Part of a small language model's weights.
Size: MLP 1024 tanh GELU, vocabulary 8192.
Architecture: LayerNorm before each block, learned positions, biases, tied embeddings.
Training: a variant of Muon for these matrices, 699M tokens, 10663 steps.
MLP neurons of a small language model. Each row is named by its layer, matrix (down: output weights) and neuron, and shows model dimensions 0-63. Each number is 50 + 12 x the weight over its row's rms, rounded and kept within 0 to 99.
Before each neuron's rows is what it responds to, as a language model described it from the Wikipedia text at the highest values.

Tokens ending a cell or field in tables, stat lists and infoboxes, like units (m, oz), last digits of figures, stat abbreviations (Batt, Inn).
L15.down532:61 60 66 51 52 55 51 34 68 65 44 65 33 60 42 61 43 69 41 44 65 40 82 53 52 61 82 48 58 53 41 57 50 60 74 72 59 46 46 46 47 77 32 25 54 32 41 64 50 21 48 26 45 67 65 45 39 26 50 34 48 72 64 60

Word-piece tokens inside South Asian and Arabic names and places, mostly Indian, e.g. Shan-kar, Sund-ar-rajan, Ut-tar-akhand, plus the word Indian.
L11.down831:43 55 59 49 52 64 48 57 63 68 40 47 33 54 54 69 53 61 58 49 45 66 59 30 65 42 38 42 40 48 83 54 62 41 54 26 45 59 55 37 27 52 55 31 43 41 60 37 34 52 40 41 65 46 41 55 34 67 44 60 49 40 41 51

Word-start stems completed by a suffix, such as vent(ure), creat(ive), Const-ruct(ion), plus infobox field names like Sport:, Language:.
L15.down246:65 57 47 52 65 61 50 42 67 48 41 56 46 62 41 70 44 56 39 40 58 32 64 51 55 29 32 25 44 56 45 36 68 62 69 34 50 47 71 62 55 55 65 55 34 53 42 48 46 71 45 61 38 62 57 39 32 55 44 56 46 74 60 43

The word-piece right after a capital first letter inside a proper name (person, place, club), often vowel+consonant: W-ar-ren, G-ary, K-il-marnock.
L2.down981:41 59 61 36 46 42 81 38 46 65 33 27 51 31 50 70 55 24 49 49 60 64 64 33 64 49 41 48 57 60 62 52 63 58 41 35 62 46 26 52 54 30 40 50 46 54 45 52 36 40 33 71 51 45 36 43 36 67 52 53 65 67 32 44

Decimal points and thousands commas right after a number's leading digits, e.g. 8.6, 1,167, plus score dashes like 2–2 and 3-0.
L11.down500:55 48 65 36 66 41 39 40 49 47 31 66 49 41 74 56 44 63 57 40 47 52 64 38 57 27 54 44 61 63 35 65 41 54 49 75 42 48 56 55 42 76 44 51 52 54 79 26 47 54 44 58 52 48 51 81 47 42 42 49 37 52 40 42

Word-internal continuation pieces (te-mp-oral, O-ld, parami-lit-ary, bi-ography), plus pipe separators and cell words in Wikipedia tables and discography lists.
L2.down172:36 32 58 55 53 69 66 32 52 53 54 53 68 47 66 52 51 57 58 49 50 45 57 36 63 57 37 52 47 48 45 63 57 38 52 50 54 59 47 41 44 60 62 66 57 56 64 42 55 57 47 49 51 38 40 65 68 48 58 55 58 32 44 41

Final subword pieces that complete a word (Com-ic, lit-igation, appear-ing, Vehi-cles), plus "as" in "such as" and colons after labels like Demonym(s) or Transliteration.
L2.down891:53 43 42 51 25 54 66 41 51 43 69 67 58 53 52 46 53 50 48 66 51 61 49 54 43 24 46 80 47 51 69 50 45 52 47 47 47 41 33 34 48 35 56 49 43 47 36 35 64 44 28 59 52 59 79 54 49 59 65 44 61 40 37 65

First piece of a longer word split into fragments, mostly "pro" (prolonged, prosperous, prohibited), also G, So, gra; sometimes whole nouns history and life.
L15.down624:72 45 50 45 59 44 46 73 46 55 59 35 45 29 51 73 55 45 43 72 55 39 22 78 74 32 46 47 40 53 66 42 21 47 50 50 38 86 52 42 40 58 44 65 45 41 49 64 58 51 54 53 61 69 47 44 49 47 46 54 64 26 44 65

Mid-word pieces and next tokens of proper names inside tables and lists (sports results, album charts, coordinates), e.g. Ser-gi-o, Finnis-h, the 94-.-166944 decimal point.
L15.down75:46 51 45 47 52 49 49 65 31 47 54 52 51 51 71 63 55 49 48 23 61 33 38 59 56 49 60 35 39 46 56 41 48 61 61 47 43 31 53 34 44 43 52 71 64 32 40 54 46 55 44 37 40 47 52 54 41 47 46 54 64 50 50 37

Final suffix piece that completes a word split into subword tokens, such as -ed, -y, -nt, -ing, -ive (aim|ed, wealth|y, wa|nt, stream|ing), across varied Wikipedia prose and lists.
L2.down643:69 73 42 39 47 43 40 75 38 45 64 67 48 44 60 44 60 50 49 57 72 45 68 46 61 51 62 45 49 45 32 52 57 70 38 56 62 39 37 58 54 58 51 53 34 57 59 50 44 71 49 74 45 60 28 42 38 61 36 74 54 32 56 63

Mostly the preposition right after "used" giving a purpose or user, as in used to make, used to manage, used by; weaker on sentence-final periods and mid-name word pieces.
L2.down188:46 60 46 46 54 62 68 81 56 64 39 60 46 67 61 71 49 50 33 43 63 24 73 67 61 45 38 46 48 32 47 38 70 44 35 35 57 85 48 61 49 58 35 58 49 39 53 49 65 44 57 28 51 34 51 55 38 45 22 51 29 44 36 50

Periods ending complete factual sentences in encyclopedic prose, as in "aged 61." or "until 1941.", sometimes colons or dashes in lists.
L15.down152:56 29 28 29 48 71 51 60 53 55 39 53 70 42 51 68 44 61 48 56 53 44 74 44 43 42 39 43 61 39 65 52 53 59 41 41 46 31 45 52 25 40 58 31 59 30 35 37 53 48 45 41 38 45 49 41 37 45 47 33 48 32 33 52

Middle fragments inside rare or split words, mostly names and place names, as in Med-ved-ev, Port-noy, Past-on, Christ-oph, cal-end-rical.
L11.down494:50 53 61 37 43 54 54 54 64 25 48 41 44 38 53 70 52 53 50 48 64 76 63 55 43 57 34 32 76 56 60 12 48 49 71 41 49 51 58 44 41 45 60 61 44 55 51 39 39 48 53 68 52 71 57 70 57 63 62 38 63 30 67 26

Two groups: pipe and equals signs in Wikipedia tables and stat legends (Candidate |, G = Games played), and middle pieces of split words (Na-iro-bi, Ord-ina-nce).
L11.down791:51 42 49 36 34 47 38 50 50 53 59 61 42 48 52 56 46 53 30 66 85 34 62 55 57 37 50 54 59 47 61 39 50 37 59 55 46 58 32 51 50 23 48 68 61 38 36 62 37 39 46 46 64 62 67 43 42 51 49 54 53 46 43 52

Fires on the word to (sometimes through or until) in from X to Y ranges, as in from 1877 to 1880, 25 to 44; weaker on table-cell numbers like 0 and on abbreviation dots.
L2.down838:42 47 49 73 44 51 65 28 40 46 59 34 29 57 58 38 43 61 45 47 46 63 65 54 46 28 54 75 35 60 58 47 64 46 49 56 57 48 38 49 52 58 54 51 35 32 59 45 53 47 57 57 33 55 44 46 41 33 44 52 32 32 70 62

Middle fragments of words split into pieces, mostly names and technical terms, e.g. Nap-ole-on, Sp-it-fire, Mar-iu-pol, Pse-udo-monas.
L2.down536:37 63 63 52 61 63 38 56 48 68 30 53 50 24 33 27 42 56 61 36 66 49 66 63 45 52 59 26 33 66 42 48 60 45 86 65 34 47 51 65 35 43 57 43 42 64 23 57 40 46 37 49 54 37 44 57 38 40 51 33 48 37 36 50

Subject pronouns (it, she, they) and passive auxiliaries (were, was, been) just before a clause's main verb, as in "55 persons were killed"; also mid-word fragments of names (Ram-, Wa-).
L15.down784:41 62 54 51 60 35 64 56 60 50 43 46 66 54 45 70 62 75 36 46 78 78 63 73 54 43 57 40 45 45 46 54 42 60 45 47 70 32 62 25 52 50 55 49 72 49 44 40 53 73 18 62 65 47 45 54 37 34 35 56 46 32 55 27

Past-tense or participle verbs, often the -ed suffix, whose next word is a fixed preposition: focused on, relied on, stationed in, acted as; also blank table cells between pipes.
L11.down127:56 59 39 36 43 68 56 48 59 36 79 65 53 55 45 41 51 45 56 46 56 37 60 59 69 69 55 45 49 28 65 67 58 45 43 49 65 40 67 63 45 47 44 57 34 38 31 55 49 47 23 43 45 56 63 46 44 36 63 51 73 64 50 26

Final word pieces, mostly adjective endings like -al, -ual, -ative, -atic, completing words such as casual, biographical, legislative, competitive; also career after International and pro- prefixes.
L2.down329:61 64 42 48 66 53 49 63 42 39 53 36 49 34 20 40 57 50 50 38 43 54 49 23 37 34 67 50 44 83 43 69 50 57 57 50 15 56 57 57 30 36 34 37 36 54 42 41 63 38 73 65 48 63 46 50 53 67 53 40 43 58 39 45

Middle word-pieces completing a started word or name (Ser-gi-o, Bel-gi-an, strate-gi-st), and second words of set place names (North Carolina, San Diego, Pacific Ocean).
L2.down1017:29 56 30 38 57 53 43 63 36 53 42 49 57 51 45 06 65 49 42 35 57 55 43 36 37 49 28 49 34 50 52 57 80 50 44 61 48 38 63 58 38 53 54 35 50 54 60 70 52 42 43 48 44 66 51 50 50 43 40 48 52 52 48 36

Adverbs or word starts slotted between a subject or verb and what follows, like simply, sometimes, now, often, originally, also, initially.
L11.down920:78 45 46 30 65 59 55 42 41 52 31 51 38 31 41 43 50 35 64 54 57 58 57 65 54 40 46 57 40 57 46 41 58 57 67 58 74 66 35 54 53 47 56 37 64 53 62 47 41 68 62 55 53 34 42 48 34 40 43 39 48 61 72 44

Short final subword pieces that finish a word split into tokens, e.g. Chile-an, Latin-o, Revolution-ary, ri-ch, Roc-h, Additiona-l.
L2.down834:74 43 49 73 49 55 57 57 67 35 50 68 63 29 62 55 41 45 45 44 62 54 33 73 47 52 68 49 55 61 61 37 54 61 44 48 38 62 31 58 47 42 54 61 50 38 64 20 49 56 34 45 51 58 41 63 55 47 40 40 30 40 59 52

Second word pieces that follow a short opening fragment of a longer word, especially names and terms in lists and tables, e.g. Cam|illa, Qu|art|er, Ken|net|h.
L2.down365:26 50 51 45 53 39 63 52 65 41 31 44 31 50 43 70 42 40 47 46 42 49 65 47 56 65 60 56 72 58 53 30 45 26 45 45 54 46 50 48 55 53 68 58 68 34 48 47 57 50 45 52 74 75 60 40 12 62 43 71 59 60 36 59

Country, nationality and national-party name tokens, often in tables or lists, such as United (Kingdom/States), UK (Albums), British, Danish; weaker on scattered word pieces.
L11.down543:47 32 41 59 54 61 46 49 45 28 39 34 65 55 54 53 33 47 53 32 45 62 60 55 47 49 45 45 58 65 32 56 34 61 48 45 58 37 37 61 69 47 44 64 57 39 49 57 32 70 65 32 52 60 36 40 62 26 58 55 40 58 66 43

Word-internal pieces after a split prefix, like ne-go-tiate, per-mit, out-ski-rts; also the unit " m" after numbers in sports and measurement tables.
L2.down1001:60 38 74 62 67 41 49 36 27 28 36 54 72 48 41 43 55 49 31 48 26 45 57 61 49 56 54 49 64 47 33 57 36 39 47 45 59 48 22 53 42 36 57 51 35 45 59 56 53 51 47 46 46 47 50 50 46 43 48 41 54 57 67 49

Tokens that begin the next field or entry in structured Wikipedia data, such as Production or Conservation after "- " in infobox lists, table pipes, legend periods (Avg.), and section breaks after lists.
L11.down440:52 39 43 52 68 39 37 45 57 46 47 69 43 51 42 57 62 64 57 46 45 59 40 45 58 58 48 28 51 36 53 56 38 39 49 58 50 60 70 31 41 45 38 40 49 42 33 38 61 53 60 57 35 66 65 46 63 54 51 33 44 36 43 27

Words that are usually followed by "to", such as according, in addition, due, lost, moved, wanted, causing him; also a start year before until/through.
L15.down439:69 41 49 63 41 50 16 35 32 63 41 48 72 54 50 39 62 68 66 67 47 42 44 47 63 44 58 50 58 42 56 46 50 49 62 60 57 34 38 50 44 22 37 49 49 56 46 70 43 31 60 53 55 57 49 23 60 35 46 65 59 34 56 56

Periods closing long prose sentences before a new sentence or paragraph, plus decimal points in numbers such as 4.74 m and 1.5 tons.
L11.down598:37 43 48 43 24 63 45 57 63 71 38 52 65 45 48 46 46 43 40 52 48 42 58 48 36 58 32 66 36 61 55 42 54 55 40 53 34 29 32 46 52 64 22 49 47 39 51 52 34 52 42 49 48 56 36 39 29 35 66 32 59 49 49 50

Word-final suffixes that turn nouns into adjectives, such as -al, -ical, -ic and -tic (Polit-ical, Histor-ical, Drama-tic), often in section headings; also possessive 's/' and sentence-opening words like Their, His, Later, Other.
L11.down209:47 73 43 47 45 49 41 62 37 20 48 52 50 43 44 60 42 55 51 54 69 55 31 44 38 41 86 60 62 27 66 50 63 46 33 39 71 61 35 62 52 60 46 50 56 46 44 69 44 59 46 51 38 47 41 65 61 51 48 62 43 34 75 53

Short middle fragments inside longer words split into several tokens, e.g. cosm-ona-utics, aux-ilia-ry, br-uta-lity, and weaker hits on "and" after a comma and on table separators.
L15.down16:68 40 58 50 56 58 47 53 23 41 39 43 57 39 64 47 50 66 87 59 58 45 56 37 37 51 56 62 53 48 42 62 44 62 31 33 51 58 60 68 47 61 37 53 73 84 46 50 35 44 53 40 37 76 49 47 50 50 78 50 61 68 38 22

Kinship and household nouns after possessives (his father, her husband, their daughter), plus census household wording such as household size, African American.
L2.down420:59 60 44 40 44 72 47 68 37 43 39 75 43 39 42 14 52 68 60 50 63 66 54 54 56 47 40 53 42 46 47 76 47 56 46 44 44 49 51 52 42 60 47 40 71 54 51 46 66 37 58 37 68 39 28 60 68 73 42 46 68 59 63 39

Decimal points and thousands commas inside numbers in tables and statistical text, as in −19.1, 115.5%, 43,494, 20.6%; sometimes the capital starting a name after a comma.
L15.down982:56 45 32 61 50 61 64 62 32 66 36 61 50 39 50 39 65 62 54 38 29 38 27 40 57 51 30 47 35 49 46 36 50 57 75 40 31 67 49 63 53 49 50 67 54 43 58 34 39 49 25 55 50 44 32 32 51 54 50 66 49 64 44 44

Unit abbreviations after numbers in infoboxes and tables, such as km in density "/km²", m in "161 m (528 ft)", and miles; weaker on table header words (Date, IP) and mid-word fragments.
L11.down720:58 39 50 55 52 49 35 45 44 37 51 42 39 44 14 45 42 47 47 25 40 56 52 55 41 50 31 47 74 71 63 40 38 42 58 43 58 47 59 55 49 56 56 54 66 66 34 47 59 52 43 70 52 38 65 48 60 40 52 23 52 44 64 46

Tokens within repetitive tables (election results, charts, track lists) and boilerplate census or family prose, such as had, average, Grade.
L15.down287:39 41 52 57 47 60 51 29 44 60 48 38 37 45 48 42 41 82 60 52 55 38 35 45 60 55 61 65 66 70 45 42 26 54 77 59 59 36 47 47 43 31 58 33 64 46 43 50 58 62 50 66 65 61 53 34 30 40 39 34 69 49 54 44

Word-internal subword tokens that continue a word split into several pieces, as in outski-r-ts, repl-ac-ing, vict-im-s, inhabita-nt-s.
L11.down268:41 36 62 40 67 45 35 72 53 55 52 94 29 62 61 45 48 45 43 54 47 42 73 58 52 48 60 57 43 45 51 57 57 42 43 45 39 41 52 49 42 52 59 49 46 71 49 34 54 45 62 30 57 57 55 46 52 65 63 65 57 56 50 53